{
  "n_layer": 10,
  "d_model": 384,
  "n_head": 3,
  "n_kv_head": 1,
  "head_dim": 96,
  "d_mlp": 1536,
  "vocab_size": 3061,
  "activation": "geglu",
  "norm": "rmsnorm",
  "norm_place": "pre",
  "norm_eps": 1e-06,
  "positions": "rope",
  "rope_base": 10000.0,
  "rope_fraction": 1.0,
  "qk_norm": true,
  "attn_scale": 0.102,
  "bias": "all",
  "tie_embeddings": false,
  "parallel_block": false,
  "init": "normal",
  "init_std_qkv": 0.0364,
  "init_std_o": 0.0,
  "init_std_up": 0.0364,
  "init_std_down": 0.0,
  "optimizer": "adam_atan2",
  "lr": 0.00105,
  "lr_mult_qkv": 0.4,
  "beta1": 0.9,
  "beta2": 0.95,
  "lr_head": 0.00559,
  "grad_clip": 1.0,
  "warmup_steps": 332,
  "schedule": "wsd",
  "decay_fraction": 1.0,
  "decay_shape": "linear",
  "final_lr_fraction": 0.05,
  "batch_tokens": 65536,
  "seq_len": 1024,
  "doc_mask": false,
  "train_tokens": 451300000,
  "steps": 6887,
  "dataset": "wikipedia_en"
}
MLP neurons of a small language model. Each row is named by its layer, matrix (down: output weights) and neuron, and shows model dimensions 128-255. Each number is 128 + 24 x the weight over its row's rms, rounded and kept within 0 to 255. Numbers have three digits each. A neuron's up and down rows have the sign that makes its largest values positive.
A block is one neuron, or neurons of one layer that tend to fire together. After each block is what it responds to, as a language model described it from the Wikipedia text at the highest values.

L3.down53:150142156133141147142129054138136142160112139141108142160137130132152152127141119162164129128109131152116106129117140122126102061111115182106078136167132095113095096161131159135070142129105160129124132177108137131162139099127133092101128125129118115105175132124124139143108132165120135124159077190130122131081167112162081175141074111141141130157132160136103108143121161136133144151130
L3.down54:120121178177123111145147125155120091155119152137140150153134143101118136171146146116115145122121139130123098133137138124126140127147112116132117139152134156079122140103155133150101116154139135100136145078092152143108120118083153114069151153171113132116147127108114118150142104187118156087122164113115144100092164121124137160135118146182137123096130144129159079148139139115159143129106
L3.down310:115178177106099102128143116133097136108133148123143148175173108120095125144125154117139137145117101107114143134120105117092118147127183118103125124060117155103201105098131076112176104108090165130118139107168130100106130118129138132155174088126142113125113102168151132129108100138126126103144128124151124156148115127112180150174139132132123168108144129165124132165099116119123165148141
L3.down422:149121135143107094134133126121145125148126123123135116129125118130109111132087100087150101117094182129164134126080102118151138135130095098117154135140114153123123128128100100131092149126147126118115115154106121183143166113136102111135143134149132149151112097163168143158142100098147143155121129179116131120148183055101102125110167128136118150125111112170122155150156129131139158164149
Responds to: Governing bodies and institutions

L6.down1304:167125082130157131134108109095113114127102154099121146143118137129163081121090121102125130129104123121085128155130092133117112150161103092169157103124120137128149142102109109146108156143147114149134125080113120181124161109129130155087121126141141122149124110105100124122139110153144123118114122151120159094132125137157115136117173153161130105132106149137102136127121182101172119099140
Responds to: Number-following table separators

L3.down30:161108123094122158127119115111152115118131126097120141135140147127144109140100125141079148113121128135121180120156167128120114133120163145147131167140081132103092100159149105116127054110119106108127127105155092098148161145111118084136141127182142126124123090104139133087116158139129110104124144101152128073105116137093120140138164113149143129099143146086128098162126138093125114119118
L3.down856:143119152101116166129128129081133101186114132112137161090102136151085103116102131144096141115103125152138111073162125097148115147085150128144110124105122134137108117156133132148116051119118125141135154134127144117113135167136130107124081129163123108154166161132140140126096124129112133138106128128125149166125097044132140115135169112134154112124154134110103100150149122107108161130169
L3.down937:112158103109151155123142122091145119143144124139133127156139112111105107088114144131161134130137171154116111113137149105155126125139146195130142086099087182140135165127129136152071149145133149115136139109142137157138158104169122136122170118133088132100157104122071171153161133127095134096114137168145101147112082149125116124169143093138153141108116119118158128136099144137153114136110
L3.down1071:100130079098143132132121149108137117152140130126094136081156145143181096134146112105149090120096130162120140072127147132205146130114107097153117130114106143130161115108108092107156130120127106141119133154106136088127111116127128124103153117088144149114166148135128144137150131159141166074140141108127070116196090116125184073110168104137153171138100093159105126115130141124145147113156
Responds to: Signed change in tables

L3.down207:107146170109135147130141145171135119121106152153139117125122124128105101148143099125142142131098128130131132110116141119191101112131098124135100119156162167145174126125149115154096090111061119125103103071141160145131163076181121100139121138155134126131111181128144112104122073109142096100136108140114155092111147130089137127147119140144156130139096077154096145152128148111144156110138
L3.down602:130153190119132171156120170106062132116128151154165141122149137139157124120160110148116133124124138165123143136130117162118149122128141112131112122130116075131136168134140175137145144109106145074095147132124136153108097135122107151138145161141129123134084196127145134140129156129111099144143097106097137127113138137118136126103131138116131106123147138125140094159127148106116148159125
L3.down818:147183160107129105159139152138122119138109151114131164076118109125168119137142106134118116128114179126140119119109108117194132145157106130104154106130082106147114143132154147118081114150125149130134108111104137133116141133158132088111144093160133099116144186150167126144098123093097113142159153107114135122130120157122108088139112127117142137099090123147156119129150097090113115142141
L3.down1196:119099129150110146130085132134175161150124128158162151099134106113064108101141118148096124133108184141126133123116127133133120106144146095103140113140114101126103162175122180099106127135123122118145165116138114098123121112168107118124069146135117152124166154105102136084131122118127118209143103064142123115109149142153129131149112109107120154164088132158151128087126166152125115137101
Responds to: Incomplete word-piece fragments

L3.down67:079137095137115150169108129087138128139127139098151124109155129135138095149124146123154175109110148112111091150132127146163143126168143121128119138095107135160114129127124164153124110131118128161107165114167142134106120122128158163142098155123127122135143188096122150110182123122161109117185161139144098108146150082096140137174128124122104132110137152117093134112121122121086138172149
L3.down1115:143148143131169178117111128090058096078114143154111079141161102106165098142133112128108115174162143107071124087099111130120129098135109100109153126150121153146134110114171109147107079125149098087129131102159139096138148104148162164159111132093150104103118181098130138139130161087094095139090148149145130130130132091118084122165125139090083104108122113125178096149112114116081121150109
L3.down1391:125152172104107159161120168116100141100092119123095104125147145149087118157135136174144137096093121145109108139126151152059150180136156123101136122131123115140155131154148150155115148138124131115103143185143158120163145193142088113102146135157131103129142169150148144137138154103105131153113180118099145131141146124095125124152122092136086114145100125133140091128116117148143141137118
L3.down1449:178130111140095103098123097091111098127152132132151151154189126110106134091169132150163138112108104118145141107107099153097127144132113120141099123122099124145146156152115136122148095134109076073152138184165147098112111116075122096104119107137140131131107110134159165102145124081145188163125127142099095152115120114133132133147139113116132135160169137117156129145151120149095129109126
Responds to: Paragraph breaks and verb stems

L6.down1077:138116077171159086094151143175114098170132133126116136177148119181184121161138111119115165103129079173142122133119151074170110117112161144068132110109163192123114112137131116137128156097158089105103146138132143151120166155150146132114131140176147141121164191139187154120139136149081096117117086125153160149111132172138111140139136129148125164101137169070139099159131111117149127125103
Responds to: Word-continuation pieces

L6.down127:150146143154163119106116131152113144150158145121084077137169182106132103105137091134141085134088125136157125129129140113170110108128090119157103144129114152163080150102129117131106148107095155124112117117118125135129128102150144110107153133131112134145135162119120077109123156106106127094131124122144151084153083114115140136094096154124121116126092077143079130154124152163126178100170
Responds to: Word-initial N fragment

L4.down675:107148111146117165103072083088127137141144153100184167143163099137124170147089106104121157116123155168108105113150118109069158153136109123120155112136087112124148123130155092139123148116111109148131149107133115128110146132132185107188138145140105110108154145140151132163101139090167108100121123108096122129129152114136175117149135171184131132153090072154118105133110143088110120115143
L4.down1118:137106128120148164154174121096118167176104162163142117092142115127167129147079128109120126121092147135153137084142179156218119148139116113154103098143115153145111141162133148109109110130087119079141126094073106116128149092095108120103143114118110131117148150142182110111129160141075124141081147109156121139138136094145102149135064105136127126130098109141127121113144128106164128152128
L4.down1293:104152133126103103122143126084113159119151143119117100116088134139083184123072126077114113108118131130167131141106161151175121140166098127104155134154097110113159123129133100159145154107081139096143148121101106134128161126114092083066132153119130092148106137113155145117157122133122141118154084101159141167158128118123087140102114110140144114120086092137105121105126097116144145116141
L4.down1493:097109121135134144146119124131145172139151123087089110138108079099087123130119114133137145135110146157116133155119144126183127126174077132127140172135112148104098126132152117148155133176148118094112124136148142161132153150148125153171141161095116141121104156129140158126129165147144109135128140128113096144109183075124118173126108139101154114120104115198111070145111123113158164143113
Responds to: Town in place names

L6.down12:088127169105117103173110134131166120154117156127155080127133133104143097133125105104122117149175114118114104124104134108141116190133144099154164136106094175108138148137121102065138134157118130067099122107123146132104133136117143120098161152137126172122135104129120110126142078107113130128110135108135138103154073102132099133152119169140117082157140159173130095172119159136102141121092
Responds to: Final head of named titles

L4.down741:168123115138109125124092140107141095124109106126134087135172103093157113107168127125091146123091070161130102144141132149234115127104158084124155132129143089105122138123158096133165130138136149150144088129090114118146159132116106135105118103120129108135169155177160094125150143130148079114101188121144111154134118124188120103120111148169169127145153141133125113089115115163149123141132
L4.down1116:103112169104087128097132145080156132158089177121112184160150141112136142144124128116123189107119136146118132132087161112097125088122138149162094125075129144140106130169072099147165130125154140134134161112138096075155141131121136134144135149080127177097103099122129125121103127194133122120153146132106129150163092145129112108125100098143137118126140117169153093147147136122112100143114
L4.down1442:130126037113103149120147113093125147135129109095102131154167114118148101086113119114099126134108121106122137118136142164182157165127104126114077103101092086164114067127138100141120117135088111120132132179138141129152128148149137145136130104145118163107164197161112104089129155129097119120093155120142134135109114143141119129125127132174138143081117133118120128130069151150131095147128
L4.down1494:118151134128119093103130148117150156125119170091127148154132124087125104142134140126129136145105154177121094125114132136105162155129114162120110120139120143134105094125113095131071127093173180164117128132110129054139148165140101104107130092094116131103180115199148140134127176110111105124153144115131139160116124076137131163144153116139164183148142160170122167161141120182145114138079
Responds to: Table cell numeric prefixes

L3.down487:113141152135192129152119095178115174110125133139130142158160160152081088138103154168140064155130130145117147120111147137081146092129143131077156156151116107112115128147163122149096087141151131163106100115094101129142111150122076120104155162126146122132134152110134136126110148135070113157129131093136132099080134164125121152129123126099129128139119101101108168118114115101157144120122
L3.down798:125124091185115121117142133133132152104154155103121124131123114091181119085118145089102118133112122088128153115115108098155138089097105123155111129131105115170142142114140127140150109160121147083157125059121143121123159121114150144154122148118152104115110131125119124132120143178117147095096117075119112126097192131152102080159105096110122137093133128143111123085116118095094135122128
L3.down804:111090152137099153153101192141106100124106146125157081116177187144099141125145154137134095052142134146111118148100143162112112128125138122138126119143106140064133127113114088132117115152077141110109151127137120134105146165110140109129113158129131110133149158118126125147121150140128141141088138089105107157173115110096121111148161135154123140138134107131151077140119102164138111120100
L3.down1396:164082146121082105125114121091128150097167132126120103133088132154099171175133102124131141092180143108109131107136086104098119148131134139066114163091135127170124133140147116130110080135149153141083106114145146123107191118159150149128158137143122122122145121156108123142076149072153178077131136135149094143123111119116133146147120127150108135145165154093099104154103138118104094141184
Responds to: Word-start fragments, "head"

L4.down439:125160205134122124110129114123157103107158145103119115142133068131085122109121132127129121160151141093108101106101129125039106152150066125101116117130139134140129156085090130153159094125127151141133110113121103124114120114155113120126100135108100141146136181116158150158153117133171178137138121146123138140137202061094158129174093114137115103132109127123127157139127133132110148145147
L4.down450:118073212128114164126118113145162062115190108159145116153151095116096117151157149130135143156200134108106140130078176128089113098116110113128151123096195149138177133135108122138119148141135162110120103109166118103119175161149115082161119118134139164134124204108150125163110136091141134120106096142152155101127148099108106102101111125098108105133112148101135148130142133121136128160095
L4.down708:133106172169086146116185062099160121117131129135106119123136091122163110098107150148167148130160101129133117087111126125092136120126144098132131134152156119138157140161099124147141112124136148139136100161100111165135119066164135138148090171121161149120129129117114134143149140146105138098151151168135103118117115061109129133159104127117118120129107143131121088140124108138091141067137
L4.down714:122105181117137127146108094166135081078136142151111123171133103139079151135125124120143101149088116102083097140180094144077143119074102122140156158158136133114112122085168153152134134100133129107139140111151083168082117088122147112125122086159156126139180134138158086089092189101133141129112093134159159140099133137136109138141154122124122133122114124139099133144132097126156117168139
Responds to: Generic institutional head nouns

L4.down935:109129177082119113168149136152085100164102098164097143096141119166170140113087134145131139139149118153145144127111127120088106127179133130121148074119114101186134151128128126134099124148155148144136102120108139158118109146128146082102144118163144134165123146103137129166113148157095121120155150121099114152141144135066127156088134124115117168128088143142156123086147148074113114125170
L4.down1056:073146127171136112105129167132106162119091121113136101113095121111139142125122146106114149114124146148122103144106164129136120108158105137101133108129098181130125135093120136142117102149132158150163163090161141075146117107089161127109129141101159122101086171128144164155162114129095139148156121060170122121145087139136109150139133120123122144173101146144130099106153142137125131137132
L4.down1278:141095154105125136154119136133135155134099131177102117100146110123054142130144141118160142118092100110139136079094150129157120132146140104120179118138121148148113113127151093110111152135172112126105133128106164096083130128136133063130100102155138115136107133122155073088124105118104093142132090092131088147131127152127089137101115150125105144115131137227183144141125130100167105131129
L4.down1335:144119161102152087138127157157125114142131140170109146110136119165174113121129123117106139131144147131120084169125134112130129160154136121142146095154131140156120097137120124131095112119143063139118126123121130133127135137109103093162131124159136103127091140121151129143120154132110128144136134110107085136131128161101125170110113130112121135111134133189134150108171136117086124150112
Responds to: Word-initial c fragment